MLP neurons of a small language model. Each row is named by its layer, matrix (down: output weights) and neuron, and shows model dimensions 96-191. Each number is 200 + 40 x the weight over its row's rms, rounded and kept within 0 to 999. A neuron's up and down rows have the sign that makes its largest values positive.
A block is one neuron, or neurons of one layer that tend to fire together. Before each block is what it responds to, as a language model described it from the Wikipedia text at the highest values.

Description: Column separators, mostly pipes, between header cells in Wikipedia tables and infobox lists, e.g. Year | Title | Role, Years: Team.
L3.down606,202,194,182,132,196,209,140,144,200,213,235,222,183,194,102,210,157,120,219,234,193,215,198,214,179,193,209,261,238,220,266,145,205,229,217,224,162,271,234,207,126,203,224,216,271,224,208,152,242,114,229,148,215,177,190,209,137,142,194,164,183,212,239,181,193,247,179,241,204,224,166,209,129,246,234,151,202,234,191,200,177,149,179,269,180,205,212,218,192,252,242,212,240,204,218,246
L3.down1197,172,160,232,135,158,310,189,199,299,219,119,243,164,211,135,240,187,135,193,174,165,227,230,201,161,147,236,242,237,249,235,155,152,216,155,196,235,134,238,296,220,230,173,202,221,274,215,207,314,180,146,209,241,201,228,140,230,186,165,149,312,235,178,171,215,203,216,195,238,160,181,183,163,197,156,266,250,176,198,194,195,199,200,191,193,176,195,140,252,235,282,258,226,216,236,207

Description: Verbs or verb endings that introduce a following clause or object, like meant that, announced that, envisaged, suggest; also some prepositions and final ID digits.
L3.down58,193,108,264,225,207,178,165,183,195,206,228,195,195,221,225,175,144,166,205,124,252,239,137,245,208,194,194,198,170,200,126,262,181,183,155,187,253,255,238,203,260,231,295,187,101,181,230,203,77,171,180,177,203,128,179,169,288,139,127,238,171,175,130,238,182,195,128,152,275,250,204,210,185,191,205,146,185,249,196,170,230,202,136,166,167,155,183,211,164,214,202,195,192,257,175,195
L3.down1218,175,229,238,198,251,130,226,188,237,217,242,221,191,208,202,159,236,210,146,254,197,222,144,260,220,180,269,192,180,130,242,168,214,163,184,196,235,180,153,147,130,210,221,193,176,126,140,126,178,182,205,216,139,211,205,171,180,174,213,224,177,232,181,179,228,193,103,180,235,204,203,222,182,156,207,176,219,197,136,188,226,213,211,208,182,155,139,172,206,192,227,159,215,182,209,207

Description: Column names and pipe separators in wiki table header rows (School, Team, Opponent, Caps), plus some passive participles after "were" (made, built).
L2.down375,177,184,231,168,197,215,212,258,220,174,192,262,201,140,176,114,178,235,252,200,195,201,197,213,173,221,249,143,175,194,41,274,215,85,183,180,246,187,141,202,235,163,242,155,184,176,126,172,237,253,180,219,199,181,146,175,298,143,218,247,195,231,152,180,156,118,166,241,196,227,215,163,218,179,161,241,212,188,261,297,195,152,237,184,284,268,237,195,187,226,164,191,224,259,140,144
L2.down793,234,279,208,180,180,203,200,191,138,279,156,160,193,197,160,241,230,220,234,258,210,217,176,204,162,212,174,211,209,260,126,147,186,275,186,155,172,253,212,197,168,203,187,307,240,222,174,227,160,158,190,192,195,180,208,204,178,210,189,211,246,173,220,230,180,257,146,187,197,177,207,237,184,217,202,183,210,135,184,260,184,240,284,270,191,223,191,197,183,249,168,200,237,299,161,204
L2.down1179,168,232,160,218,106,162,226,171,250,213,230,223,182,186,156,221,160,229,240,254,164,175,204,212,198,241,208,149,280,139,251,164,161,162,122,217,222,212,156,247,233,211,116,275,228,202,221,180,169,196,199,199,252,173,120,206,161,232,240,214,210,224,138,174,214,192,123,191,179,216,230,206,185,206,230,263,208,201,195,180,157,191,185,202,195,125,148,206,197,200,235,188,162,154,230,139
L2.down1334,217,144,221,247,204,163,238,230,207,186,211,189,175,172,190,268,211,201,173,163,203,210,207,157,240,237,217,244,310,144,206,207,286,160,201,200,151,223,240,191,252,219,205,145,100,213,118,210,183,201,182,175,206,233,272,259,173,147,136,192,182,217,212,205,239,183,222,222,241,232,245,187,146,179,188,168,226,220,140,197,259,200,212,237,153,187,166,169,201,185,164,195,169,205,186,223
L2.down1544,219,167,204,222,233,238,168,166,230,192,218,268,176,247,236,256,194,177,221,222,224,260,183,188,195,200,181,272,162,133,200,256,207,274,152,166,98,237,177,216,256,216,222,195,188,218,231,174,101,201,194,251,200,227,165,230,251,201,150,196,146,164,148,201,179,130,159,205,168,148,104,145,172,175,215,126,250,196,214,89,190,120,160,125,184,186,234,189,212,146,173,252,174,188,178,246
L2.down1828,140,148,132,263,178,152,202,142,229,202,253,232,192,113,250,183,209,269,221,221,182,148,265,210,182,114,167,200,309,298,134,143,247,181,265,164,203,163,157,164,258,208,186,180,221,240,224,169,207,142,229,267,240,195,260,131,236,155,208,178,214,157,203,244,213,226,179,130,169,171,190,220,132,150,61,243,166,121,158,211,164,201,199,266,197,131,193,245,146,222,209,150,182,223,201,185
L2.down2009,215,178,171,107,174,219,211,235,226,164,200,180,255,187,170,164,206,201,222,213,182,199,278,168,145,193,127,168,240,217,256,165,187,200,204,184,173,200,165,225,139,160,100,243,209,252,172,230,249,238,228,214,245,171,235,241,239,161,256,131,209,181,163,192,295,199,191,212,220,229,218,197,174,188,219,142,243,173,185,234,154,180,249,164,237,195,137,230,215,245,252,189,167,161,191,223
L2.down2014,210,261,233,204,186,98,262,153,174,195,197,206,180,195,201,185,180,228,177,148,255,177,239,176,252,254,222,194,236,225,180,205,239,242,212,150,270,141,213,191,210,119,273,217,212,113,257,163,217,239,165,226,197,218,176,132,115,220,117,176,225,212,199,161,137,200,232,261,211,219,138,203,197,181,114,170,211,188,203,189,176,247,184,195,228,263,227,174,185,238,241,236,231,163,169,187

Description: Apostrophes after nouns and names forming possessive 's, as in NPR's, the network's, Rossini's; sometimes contraction apostrophes (I've) or opening quotes and parentheses.
L5.down552,165,205,175,181,180,177,293,177,210,208,223,293,176,144,209,235,216,160,157,194,170,183,200,159,175,204,247,237,243,216,232,284,153,192,166,139,198,145,199,165,215,118,254,192,188,191,124,144,237,168,224,239,166,200,230,213,162,239,254,182,144,183,225,196,182,257,174,233,234,231,142,274,279,214,227,170,156,114,231,228,193,240,142,238,229,160,219,266,163,133,186,264,193,202,224,178
L5.down1126,196,273,202,222,214,241,189,172,162,198,194,182,249,127,235,177,206,181,253,212,210,203,164,203,220,174,202,166,242,235,190,200,305,163,188,203,223,170,224,203,191,240,197,190,196,196,158,184,246,228,169,216,198,253,152,180,201,117,252,128,85,281,170,198,136,158,216,219,216,157,272,198,220,186,165,214,192,213,176,147,195,181,209,205,228,181,201,239,187,185,205,173,188,213,200,215
L5.down1300,133,214,232,229,285,159,232,188,145,96,208,202,271,249,177,206,215,195,213,206,142,187,164,170,199,184,202,264,168,259,148,183,185,172,193,186,213,248,199,190,272,246,210,208,223,276,181,199,208,213,256,197,212,283,129,143,190,160,154,182,169,149,186,227,219,200,231,205,274,182,218,264,248,223,185,193,164,136,80,283,165,129,154,140,175,99,178,137,123,170,184,282,239,166,185,148
L5.down1947,209,273,182,225,139,242,234,177,187,169,131,181,178,258,192,169,206,155,165,228,132,221,138,190,164,224,190,243,224,185,204,213,231,196,201,242,121,153,181,237,171,150,233,210,291,177,219,164,216,167,176,139,188,180,231,182,188,195,246,97,234,182,194,201,151,183,178,233,220,261,220,226,237,149,230,208,158,204,208,175,162,256,236,244,252,275,81,158,197,218,299,262,181,167,237,170

Description: Main transitive verbs right after a subject or "to", just before their object or clause, especially verbs of judging or reporting: found, sees, described, consider.
L2.down310,78,235,195,218,248,231,174,210,212,285,276,217,184,209,291,180,238,199,205,162,193,187,201,239,230,282,192,196,186,211,196,238,238,139,142,216,247,108,230,156,186,267,229,190,225,150,208,141,172,224,222,244,216,78,172,178,254,183,218,168,211,227,205,210,191,215,220,240,186,130,219,198,176,241,189,205,203,216,262,250,163,146,184,208,222,178,171,198,224,180,192,207,227,263,223,268
L2.down355,197,233,187,225,243,268,169,176,147,221,203,247,230,243,202,199,220,154,226,223,251,205,244,203,258,266,166,130,184,215,146,208,210,224,197,196,133,131,163,148,197,238,194,218,181,261,132,278,194,164,162,235,210,180,210,156,204,198,232,185,191,209,221,194,204,172,189,188,232,290,252,221,225,138,149,250,172,191,203,218,202,190,146,202,260,207,199,158,106,162,146,211,244,170,233,251
L2.down567,167,197,213,163,128,129,181,297,176,221,242,189,234,152,241,216,198,153,187,218,209,141,237,172,244,188,316,176,151,238,179,232,204,229,174,266,197,255,254,156,168,228,173,203,225,184,163,161,252,144,158,215,207,173,313,267,213,178,229,179,282,258,161,198,234,233,174,141,250,216,156,139,272,211,247,217,213,140,245,179,178,169,156,219,148,245,230,121,94,164,213,261,153,141,262,204
L2.down949,255,132,202,194,215,220,233,196,152,202,185,234,212,161,151,209,173,124,173,216,237,211,215,189,184,233,226,147,214,185,197,231,196,210,174,196,216,224,198,221,171,154,206,210,164,164,272,160,182,195,172,197,249,186,248,242,254,148,182,220,145,171,190,219,209,188,266,198,189,252,176,213,181,218,152,180,220,265,153,277,235,206,168,166,156,204,270,227,225,223,154,213,199,173,193,158
L2.down1213,161,147,248,168,231,228,136,214,220,254,251,273,221,171,193,175,153,99,147,230,222,186,144,169,205,239,242,203,200,251,248,190,196,139,216,212,199,190,229,244,242,179,174,216,289,204,198,164,215,165,228,158,165,217,163,199,210,271,169,205,223,150,215,176,172,126,155,229,139,206,237,141,121,282,175,139,224,182,227,222,208,181,184,149,241,249,211,188,117,192,194,217,241,204,148,190
L2.down1347,223,247,193,173,152,224,153,212,192,188,196,210,216,229,235,245,178,223,250,257,214,215,266,171,182,143,216,180,223,117,193,181,201,202,275,196,259,335,243,170,110,237,191,240,159,245,183,238,142,210,188,223,258,244,236,211,261,214,144,173,201,204,178,222,191,160,256,171,198,144,79,226,211,171,207,191,268,165,162,208,218,175,211,228,224,184,231,236,143,234,188,136,223,259,189,123
L2.down1608,196,173,244,191,201,189,209,269,163,211,125,227,224,153,227,173,226,211,189,165,168,203,168,186,164,141,201,198,287,181,251,213,214,229,100,140,226,173,195,221,199,292,193,195,161,110,280,178,156,167,148,170,175,214,219,132,133,231,189,167,208,210,161,183,198,145,244,231,233,165,185,165,211,178,230,218,190,139,238,266,192,193,253,170,151,140,224,241,213,296,208,177,299,262,150,214
L2.down1832,225,160,125,211,201,229,291,209,201,218,224,166,115,218,272,173,153,257,211,189,162,241,168,220,224,149,161,221,251,273,147,219,189,206,209,179,208,218,181,182,136,228,117,175,246,213,135,253,164,241,211,209,262,224,231,146,154,240,247,174,203,220,129,149,244,230,205,258,187,164,179,193,247,149,187,191,192,154,194,212,231,247,231,195,218,211,253,189,280,257,280,185,191,239,198,286

Description: Main verbs and verb endings right before their direct object, often after a subject or "to", e.g. refers to, underscores, make, described.
L5.down900,183,191,201,138,197,262,227,161,210,142,227,227,198,214,176,238,175,195,145,163,171,210,187,199,194,209,163,169,156,139,167,262,222,176,233,190,215,269,119,187,163,208,219,261,215,245,142,185,131,183,152,182,234,193,200,220,206,197,234,211,193,164,215,203,194,171,205,149,274,185,188,189,159,175,208,173,217,160,184,231,282,256,251,236,222,160,234,205,140,198,184,204,258,278,171,230
L5.down1748,271,206,244,171,254,224,161,139,166,197,162,278,200,205,131,174,219,209,207,246,194,232,212,267,240,252,249,205,117,209,182,142,205,92,248,206,203,189,265,228,184,151,215,214,155,193,224,72,154,196,197,148,114,208,184,262,130,251,177,231,217,177,176,181,198,181,243,171,165,195,144,157,130,174,192,220,171,170,152,239,195,210,166,192,189,188,242,250,187,212,149,186,227,225,202,175
L5.down1964,151,182,197,301,209,174,272,157,161,260,251,257,228,84,172,173,210,214,241,164,185,116,199,213,224,203,199,244,147,243,188,148,250,121,189,158,264,150,194,221,163,255,238,211,248,150,188,163,207,221,272,211,156,191,175,232,224,163,187,152,232,231,132,182,188,192,205,183,151,171,209,229,217,183,202,197,209,180,242,147,232,233,227,162,214,193,216,173,173,134,182,234,245,207,233,221
L5.down2034,136,234,171,219,206,220,174,129,172,225,242,275,173,110,107,226,157,222,256,180,107,178,178,191,202,201,177,222,173,227,127,215,207,111,185,233,303,164,220,186,186,246,214,171,210,79,223,106,157,281,241,145,124,164,190,252,219,238,231,201,167,169,151,178,170,148,208,236,144,192,191,142,189,157,229,147,205,166,175,182,267,202,166,253,158,164,204,160,170,218,246,262,244,237,160,239

Description: Apostrophe of possessive 's after a noun or name, e.g. ship's, team's, Moody's; rarely other apostrophes like It's.
L3.down209,217,265,188,241,211,225,195,115,139,237,151,179,222,195,195,289,275,201,234,202,239,153,208,160,294,160,238,172,189,221,169,158,219,197,254,159,222,146,193,139,257,207,185,243,214,204,159,161,219,234,189,128,163,208,220,173,169,158,195,183,182,246,178,195,264,186,263,160,223,233,273,314,233,202,240,228,220,148,117,167,159,202,177,220,258,208,197,240,165,282,197,181,275,189,210,250
L3.down1034,250,275,245,259,201,136,212,156,215,125,213,95,194,177,138,205,128,156,160,159,215,201,178,159,236,183,228,262,273,191,222,221,257,202,232,234,237,110,161,248,135,197,216,124,229,189,171,180,186,240,202,244,105,247,221,158,111,165,226,206,235,215,190,269,276,213,252,162,147,205,172,226,208,238,92,255,182,188,256,221,240,214,124,266,167,216,162,202,183,182,198,184,192,245,179,210

Description: The apostrophe (straight or curly) or the following s in English possessives after names and nouns, e.g. father's, Morse's, Hermogenes'; rarely Her or His.
L2.down276,180,161,228,175,182,220,209,265,213,221,230,146,154,213,204,246,221,102,119,207,152,185,233,200,225,238,201,205,123,177,159,144,227,179,204,160,168,226,209,264,272,197,162,215,214,127,186,195,187,201,173,132,137,230,191,243,229,187,208,256,240,181,158,186,216,154,223,188,197,185,158,129,203,218,194,160,194,240,229,180,144,278,153,193,185,281,150,235,182,180,224,150,245,225,221,281
L2.down376,211,224,276,204,135,197,199,198,202,169,224,269,226,230,173,241,195,175,192,131,226,168,224,221,318,192,212,190,242,205,171,235,199,171,216,150,194,129,137,175,236,210,145,101,165,259,255,185,246,167,196,222,158,168,182,153,214,142,226,214,183,245,237,153,215,224,167,206,209,159,233,146,182,197,220,270,206,231,177,195,132,292,182,199,177,185,192,160,178,180,216,203,264,180,117,221
L2.down389,180,234,217,205,227,230,232,153,193,153,226,165,171,184,215,232,244,170,192,182,148,181,217,150,172,205,162,191,162,189,235,248,208,200,177,245,273,188,165,227,197,183,206,202,197,161,169,193,169,136,280,124,133,158,258,233,194,228,148,144,208,158,272,151,265,192,219,188,229,174,215,233,206,205,176,198,307,216,285,222,279,205,203,215,202,203,191,183,114,167,208,187,291,258,210,197
L2.down965,221,216,244,211,281,248,195,206,194,210,219,248,251,218,113,274,210,120,175,123,126,181,211,191,182,232,210,282,202,128,237,186,234,162,222,144,245,184,197,189,202,147,213,134,224,186,197,227,186,189,135,253,221,237,242,179,134,175,293,231,192,171,195,247,233,224,174,160,218,215,134,243,116,221,253,214,240,190,220,237,205,212,178,242,195,184,239,229,212,268,236,190,165,236,181,215
L2.down1136,171,209,314,245,192,198,215,253,209,197,242,188,176,164,191,212,259,140,202,122,151,200,222,128,221,238,262,256,192,196,143,246,125,147,289,179,194,214,241,263,153,188,195,171,194,161,211,226,227,226,203,211,217,231,179,208,206,112,255,180,220,175,232,185,221,183,206,264,176,179,130,177,195,286,201,220,161,252,156,182,197,243,226,232,173,187,165,344,259,237,186,190,204,279,208,156
L2.down1364,189,208,185,157,161,196,241,189,219,188,254,196,214,276,215,239,149,193,183,175,232,147,216,187,252,114,149,293,221,261,226,203,170,218,224,212,213,141,203,185,191,181,192,218,253,249,143,204,222,158,210,157,250,231,136,199,228,168,199,105,124,282,181,261,184,252,201,187,214,204,202,290,187,145,250,219,199,197,224,208,227,148,159,266,255,177,224,248,191,235,202,233,209,189,284,228
L2.down1507,260,164,235,276,239,170,146,133,181,155,196,172,170,197,177,254,208,101,148,211,159,182,195,210,186,195,191,251,238,228,128,174,174,178,191,153,176,207,187,193,224,189,245,168,200,158,205,209,156,259,221,122,212,243,200,163,220,210,172,202,226,198,178,177,220,205,223,142,162,204,164,178,160,178,196,240,275,191,191,296,181,178,169,178,190,253,186,190,245,183,200,155,185,179,199,146
L2.down1984,194,260,238,224,152,125,173,208,170,153,234,175,180,226,280,196,216,221,234,141,206,198,190,221,204,186,214,196,268,182,237,192,213,153,199,248,206,223,195,162,155,231,176,224,156,196,245,202,156,138,228,199,236,176,265,205,157,187,245,193,177,246,91,240,173,229,157,151,218,172,229,140,193,185,161,202,223,188,186,188,170,248,215,173,208,205,258,140,283,150,151,248,253,176,157,203

Description: Mostly "the" after a preposition right before a body-part or physical noun in anatomical or species descriptions, plus sentence-initial The/His, colour words such as reddish, and table-row line breaks.
L5.down628,207,246,209,227,209,206,187,148,213,185,233,143,166,137,206,131,177,191,224,175,134,225,223,231,199,102,212,233,244,217,204,186,175,147,209,203,197,236,172,145,268,101,267,227,226,189,203,146,177,151,164,211,127,175,261,196,221,172,255,190,180,220,132,189,163,182,203,148,154,226,205,261,178,109,167,205,181,256,201,150,193,209,208,198,284,206,285,233,180,216,216,299,191,246,192,295
L5.down1008,168,225,234,170,227,150,183,177,275,174,151,183,221,131,210,159,153,221,219,216,191,204,124,224,121,192,188,139,197,165,216,178,291,220,156,220,250,243,296,220,233,192,115,197,219,231,143,197,179,210,148,130,262,127,158,251,198,239,223,151,220,203,229,194,212,139,260,189,238,231,167,238,246,252,131,214,213,188,209,199,254,226,169,209,234,158,148,241,191,170,176,205,256,236,232,204
L5.down1095,123,233,226,226,149,248,222,142,255,258,188,213,209,145,236,262,221,193,219,209,167,205,202,166,179,190,244,189,223,203,193,237,196,142,235,51,268,135,168,199,221,254,237,272,212,215,202,222,160,126,261,237,165,184,152,175,190,119,253,199,190,230,183,230,208,187,138,179,111,182,282,193,156,187,166,158,195,156,242,156,188,256,198,244,166,198,242,243,206,280,178,220,228,184,233,248
L5.down1869,193,192,73,186,148,176,218,264,205,240,203,210,188,246,224,223,178,154,190,134,208,216,178,111,184,147,270,264,176,219,291,202,125,181,144,197,216,186,228,231,176,213,221,275,172,154,157,109,244,195,112,178,147,186,166,135,137,183,210,218,227,212,172,271,257,217,197,196,188,216,240,143,153,144,133,154,221,253,199,173,207,243,164,110,225,153,321,215,153,237,195,201,246,133,195,341